MLP neurons of a small language model. Each row is named by its layer, matrix (gate and up: input weights; down: output weights) and neuron, and shows model dimensions 16-143. Each number is 50 + 12 x the weight over its row's rms, rounded and kept within 0 to 99. A neuron's up and down rows have the sign that makes its largest values positive.
Before each neuron's rows, "fires in" lists the words (lower case) most often at its 100 highest values on Wikipedia text that the model never trained on. A number after a token or word is its count.

fires in: "part" 27, "side" 15, "command" 9, "commander" 6, "commands" 5
L2.gate7:61 63 46 52 64 42 43 47 62 43 35 63 71 49 40 75 52 40 64 87 58 56 40 55 53 62 44 47 36 56 57 54 57 57 41 39 45 51 59 68 70 44 53 45 56 43 54 58 45 62 40 73 65 40 38 50 39 49 57 53 55 46 54 37 64 32 68 38 47 41 38 68 69 63 56 71 59 47 51 41 54 52 68 65 44 63 57 35 49 53 48 37 66 42 46 58 76 54 37 47 49 53 71 74 77 68 71 64 44 52 57 54 57 71 39 56 52 49 53 56 52 46 49 53 47 41 34 50
L2.up7:52 47 49 48 64 64 46 50 44 49 51 42 32 47 29 72 28 66 35 46 57 57 29 57 33 57 56 28 55 62 83 58 45 40 49 52 49 43 65 42 50 55 48 35 34 50 48 55 44 53 41 61 65 58 38 56 53 45 50 50 48 50 53 52 54 61 41 50 60 46 55 45 41 64 46 36 55 55 45 46 52 52 50 56 42 52 48 59 47 51 64 30 55 52 43 65 40 74 60 43 37 71 34 38 53 50 48 46 22 48 46 38 35 67 78 67 26 38 50 36 63 19 62 76 58 70 52 60
L2.down7:55 50 56 48 69 66 50 43 50 52 56 54 75 48 51 61 47 52 68 73 38 65 52 55 41 57 58 68 74 73 47 53 45 53 56 44 68 64 40 57 52 67 41 43 46 52 63 68 39 43 24 55 64 36 52 75 57 48 67 57 58 67 50 60 40 66 69 39 43 51 62 19 58 37 43 68 43 69 44 41 45 50 55 56 45 36 55 56 64 45 43 46 64 57 45 48 66 78 53 42 40 31 33 69 54 45 69 57 38 49 73 36 66 41 37 51 64 59 48 38 45 50 48 34 31 88 30 44

fires in: "used" 17, "part" 12, "hodlnaut" 10, "only" 7, "goin" 7, "up" 4
L6.gate13:74 55 47 59 46 51 43 57 62 36 61 34 66 55 38 56 65 30 55 43 52 39 52 51 43 66 66 47 58 45 48 22 45 59 49 39 40 43 50 53 53 49 65 45 36 35 36 53 69 42 53 54 26 50 66 35 39 23 54 46 69 53 53 55 60 57 58 59 61 32 29 43 55 58 36 57 73 49 48 56 43 48 53 69 51 59 56 33 58 39 65 61 35 54 42 23 65 48 54 55 52 48 65 55 46 33 54 67 39 30 52 37 44 50 37 41 46 67 52 56 27 51 62 58 42 51 24 60
L6.up13:46 24 55 33 69 42 48 41 51 66 61 41 48 36 42 68 39 72 36 70 40 23 52 37 38 51 45 51 36 42 40 41 35 55 33 50 44 49 82 52 63 43 40 54 37 73 36 56 20 58 64 43 66 53 71 37 57 64 54 44 42 67 46 48 57 46 38 40 54 52 57 55 62 41 59 56 53 66 42 66 47 46 74 53 51 32 69 48 54 56 44 72 56 58 61 50 44 47 44 41 40 44 39 39 53 39 67 47 41 43 69 61 37 51 42 59 55 38 50 37 57 22 45 74 46 37 54 37
L6.down13:46 50 55 51 52 49 54 77 52 47 48 57 59 49 46 36 60 64 41 51 82 27 59 38 67 62 70 41 43 48 61 29 42 41 51 48 71 60 36 52 77 57 62 42 40 31 31 48 54 43 29 35 60 48 46 60 67 67 49 38 57 59 31 47 57 39 47 53 33 49 64 47 47 71 35 45 29 58 38 41 28 67 48 46 68 46 37 48 67 46 41 37 66 37 42 50 44 44 63 30 67 51 52 52 75 58 67 46 56 31 64 54 50 52 61 48 58 69 41 38 71 46 48 52 41 60 52 26

fires in: "all" 34, "allocated" 4, "command" 4, "commands" 4, "general" 4
L9.gate151:50 53 77 52 46 45 32 67 61 55 50 51 65 54 54 44 21 24 44 75 58 73 52 68 55 24 58 40 47 35 64 62 50 41 49 44 42 53 75 38 49 41 56 47 35 49 47 63 78 59 68 34 56 61 42 44 30 38 46 63 73 68 41 67 59 66 45 74 47 53 43 55 43 57 36 57 58 33 44 46 20 48 57 48 58 61 41 40 42 85 68 64 51 54 46 65 59 48 46 67 60 51 42 44 50 46 65 53 44 21 81 59 65 29 51 78 56 42 55 62 51 38 52 50 43 44 57 48
L9.up151:48 58 35 36 45 45 66 59 35 36 47 44 52 59 39 40 55 41 44 33 46 45 51 44 48 49 40 40 23 46 56 53 34 65 23 40 28 54 29 70 64 67 61 46 50 47 51 53 56 69 36 69 77 46 44 52 66 43 64 51 56 66 58 38 49 33 61 59 72 62 45 44 53 49 29 60 48 33 61 74 44 47 41 41 56 36 58 65 64 44 74 57 39 50 39 69 59 62 61 76 49 61 56 44 46 58 53 25 36 51 73 48 61 31 48 62 41 53 51 69 54 33 66 57 38 53 71 48
L9.down151:54 43 39 50 57 44 61 62 43 31 56 61 59 35 46 50 59 18 34 71 60 42 60 57 56 50 72 58 41 67 72 49 38 48 48 62 51 54 65 55 62 42 28 61 47 65 39 62 56 33 59 57 61 65 43 65 73 38 54 74 34 55 40 72 37 31 34 71 66 38 54 58 54 42 40 52 35 61 22 56 53 60 68 46 57 42 28 45 55 54 45 62 57 59 57 43 67 30 48 53 59 51 65 68 53 61 35 61 26 42 53 61 62 23 53 45 41 45 59 57 31 32 53 65 50 49 40 38

fires in: "there" 21, "women" 14, "people" 11, "president" 8, "world" 6, "armed" 4
L6.gate340:46 59 50 47 55 33 60 74 79 67 65 51 45 80 37 67 60 65 39 58 53 57 39 55 74 40 52 56 50 71 30 28 50 24 64 38 52 49 52 42 37 33 69 32 65 49 45 55 31 40 58 51 35 45 30 39 49 47 46 70 34 60 61 61 41 58 47 26 66 54 39 45 40 65 64 44 65 46 61 46 44 50 61 52 65 63 63 43 45 51 59 64 68 26 50 54 40 54 42 36 38 23 47 53 44 50 29 43 42 40 56 64 48 71 47 63 60 48 58 75 45 50 64 39 43 33 47 64
L6.up340:41 45 67 65 72 73 49 67 63 57 68 52 50 51 50 53 61 49 40 60 52 55 12 67 48 65 55 32 52 47 34 42 46 48 46 46 55 60 31 48 45 35 41 59 41 59 38 64 60 60 25 47 34 61 36 41 56 71 51 41 58 55 37 41 34 71 70 64 53 52 63 57 52 41 66 34 55 51 47 70 58 54 50 42 67 60 60 53 63 73 63 49 42 34 61 64 48 47 32 28 41 48 55 52 44 66 39 40 42 72 60 38 62 45 46 48 31 48 36 54 23 64 24 46 50 40 66 57
L6.down340:29 58 56 57 40 52 52 48 64 62 47 50 41 22 58 58 56 17 38 61 48 33 42 63 49 44 48 31 53 44 45 65 51 35 44 36 37 47 24 56 29 38 62 43 41 37 46 56 48 44 49 80 58 48 34 51 49 57 60 56 40 50 59 58 62 50 40 39 55 38 65 55 36 26 57 61 44 64 55 33 41 63 78 20 64 72 57 63 27 52 49 60 60 53 55 41 53 54 64 39 44 66 69 57 77 57 49 41 51 59 36 61 39 59 63 47 70 48 41 65 55 50 63 58 52 62 59 28

fires in: "other" 34, "climate" 7, "population" 5, "rice" 4
L2.gate206:58 47 60 36 51 54 50 44 58 50 46 63 59 64 33 64 55 38 44 71 42 42 46 51 53 24 47 57 59 51 43 85 49 53 30 32 44 43 65 70 66 63 59 50 68 46 46 63 39 44 26 49 50 40 51 68 62 50 59 73 40 43 57 62 34 46 37 53 68 57 65 46 40 35 26 63 58 59 53 41 69 59 30 42 58 73 58 54 35 43 67 57 68 35 40 52 59 55 65 65 39 49 44 43 62 80 50 42 58 74 59 70 44 58 48 75 35 42 61 38 40 46 45 44 30 38 46 66
L2.up206:49 47 54 67 32 61 66 49 45 61 59 34 57 57 48 59 41 57 69 32 52 49 16 51 51 64 44 46 35 51 34 49 45 54 21 46 53 43 29 58 55 35 58 40 65 70 55 45 45 58 60 38 45 30 28 68 59 59 41 55 34 53 56 48 34 50 31 45 51 54 52 59 46 14 39 34 56 51 59 17 40 72 44 44 50 52 68 55 38 51 52 70 43 37 31 46 47 56 66 59 65 67 38 52 45 49 57 58 62 78 57 59 56 54 50 56 58 65 61 41 48 60 37 30 53 60 40 58
L2.down206:60 31 70 59 49 40 44 52 27 59 53 34 53 60 39 39 55 66 56 43 60 57 31 64 58 50 64 55 38 64 46 65 52 49 35 26 52 53 31 54 67 39 56 43 48 66 31 28 45 53 53 50 59 45 53 51 49 51 53 67 46 48 47 41 43 66 66 58 57 64 38 39 44 43 41 44 40 22 36 42 54 63 63 37 50 56 66 64 40 30 33 82 49 35 54 58 50 53 57 70 68 47 53 43 64 56 43 50 51 58 51 45 50 47 66 50 41 36 50 78 50 72 43 44 70 54 42 61

fires in: "that" 56, "what" 18, "how" 5, "we" 5
L7.gate69:56 73 32 42 42 49 71 59 64 60 57 57 43 53 34 36 54 62 28 57 76 61 48 60 45 50 71 62 58 70 56 36 50 56 49 50 57 53 48 66 49 65 67 53 37 36 39 65 53 36 28 57 15 42 40 48 50 61 46 33 46 53 54 39 53 60 66 54 37 49 23 33 53 54 52 42 38 48 55 24 46 35 73 51 55 47 54 49 52 47 52 65 73 47 43 45 48 38 67 44 32 19 49 43 35 51 58 56 49 51 49 40 52 60 65 44 50 48 39 54 46 61 54 47 51 47 40 55
L7.up69:47 50 45 48 40 41 40 45 39 40 49 44 39 33 67 50 51 54 38 48 58 43 79 45 44 36 55 43 37 55 35 54 48 58 39 58 32 46 45 29 72 18 45 60 34 49 39 39 27 33 62 46 75 42 41 68 38 45 85 56 61 50 28 48 55 39 17 36 54 42 65 54 48 29 59 51 53 53 47 53 60 57 38 60 62 44 52 28 60 63 67 31 36 59 52 56 58 46 48 55 62 64 33 44 40 49 29 62 58 53 36 67 57 31 42 47 50 37 60 68 39 77 32 37 43 37 54 37
L7.down69:45 50 31 29 53 26 62 27 52 73 45 54 59 58 54 63 56 44 39 42 57 35 53 46 74 67 46 33 55 61 53 45 63 42 63 59 48 22 52 60 44 56 47 60 42 61 41 68 50 47 39 43 62 27 61 50 57 38 46 34 48 64 37 56 59 46 53 37 45 40 41 51 48 66 79 27 51 51 37 68 59 37 46 35 69 57 56 56 53 51 57 43 61 52 68 53 68 69 69 51 20 43 55 38 65 50 35 49 56 33 55 27 49 63 64 44 53 71 35 60 53 75 53 34 50 50 43 54

fires in: "while" 38, "help" 9, "stop" 5
L5.gate32:64 62 47 43 41 35 23 86 65 54 54 43 41 35 71 22 37 36 31 64 39 42 52 57 61 56 60 41 46 50 49 47 66 51 29 48 53 40 58 44 38 46 61 36 45 79 45 62 65 44 34 46 51 45 35 35 38 63 40 60 51 45 53 58 60 54 23 54 38 30 46 36 52 51 55 33 55 60 51 39 50 30 52 46 45 55 70 48 50 77 43 58 66 46 43 53 55 40 52 45 48 30 43 42 43 68 45 59 55 23 48 48 20 50 57 45 57 35 60 57 44 40 34 58 43 49 58 54
L5.up32:40 40 64 35 78 46 50 47 48 61 34 35 61 66 37 47 55 36 40 60 77 72 33 70 63 59 54 67 37 53 52 30 60 61 56 42 39 47 50 55 60 52 43 48 68 54 51 64 58 46 28 55 52 58 49 59 47 69 46 54 20 44 33 51 42 57 50 74 56 56 58 48 51 26 56 30 50 53 67 66 49 67 50 36 43 46 44 61 65 56 41 05 58 58 38 49 43 38 58 51 46 63 74 44 51 66 63 25 60 41 50 44 66 66 60 35 51 70 54 52 57 48 38 57 68 53 52 49
L5.down32:60 30 60 36 45 42 55 52 60 46 58 37 66 48 54 59 47 38 36 46 44 54 58 76 62 40 35 62 44 68 45 49 68 38 60 32 50 60 30 44 86 49 52 41 48 54 53 46 65 35 46 46 49 50 71 53 72 36 29 55 59 53 45 65 46 61 43 37 64 39 45 53 41 66 39 40 45 37 61 54 46 46 65 47 42 53 53 62 37 50 38 45 43 50 49 58 32 70 57 59 53 44 60 50 35 40 49 41 43 57 41 54 36 27 55 49 40 97 52 29 53 55 37 52 42 49 49 64

fires in: "her" 30, "al" 16, "alpha" 5, "his" 5
L2.gate378:45 59 45 52 44 31 37 72 79 60 30 71 51 73 52 39 62 41 50 68 77 45 43 76 53 42 30 76 63 68 53 71 69 50 61 44 52 66 76 48 42 53 66 55 69 27 60 52 36 31 36 63 40 46 55 49 60 43 43 56 67 51 58 77 59 45 40 49 50 64 60 50 46 38 38 41 55 39 69 55 49 43 36 39 31 64 37 46 53 46 53 58 48 57 45 47 55 45 48 44 64 31 36 40 61 52 59 60 48 58 73 56 75 42 50 54 52 59 61 52 37 52 61 64 35 55 44 40
L2.up378:30 61 65 53 73 40 33 48 90 71 44 64 40 58 43 39 67 42 37 68 64 46 38 74 36 43 29 65 51 55 55 64 52 39 50 62 45 57 67 52 23 39 42 52 57 39 42 58 45 33 36 57 46 63 52 47 48 30 53 55 53 54 62 60 62 35 56 61 62 45 69 56 43 43 51 44 61 28 44 51 45 52 49 31 30 41 48 67 63 40 38 48 57 59 58 37 45 50 57 33 53 56 33 43 65 43 73 45 45 63 58 38 71 53 38 57 45 66 49 45 31 58 62 47 33 43 56 44
L2.down378:22 66 55 53 62 53 56 35 62 57 45 55 32 52 26 28 54 47 45 62 54 53 56 52 54 74 51 60 45 28 50 35 47 62 48 63 64 48 41 43 35 70 51 67 55 49 58 38 39 34 61 45 47 52 55 53 57 35 53 51 57 57 46 45 54 30 53 75 71 42 63 33 34 38 25 54 54 46 45 51 56 53 46 48 38 38 32 57 56 50 45 61 54 62 82 35 44 54 69 43 55 60 40 64 48 62 36 44 43 49 32 58 41 37 19 34 71 57 49 70 40 58 37 36 51 51 69 45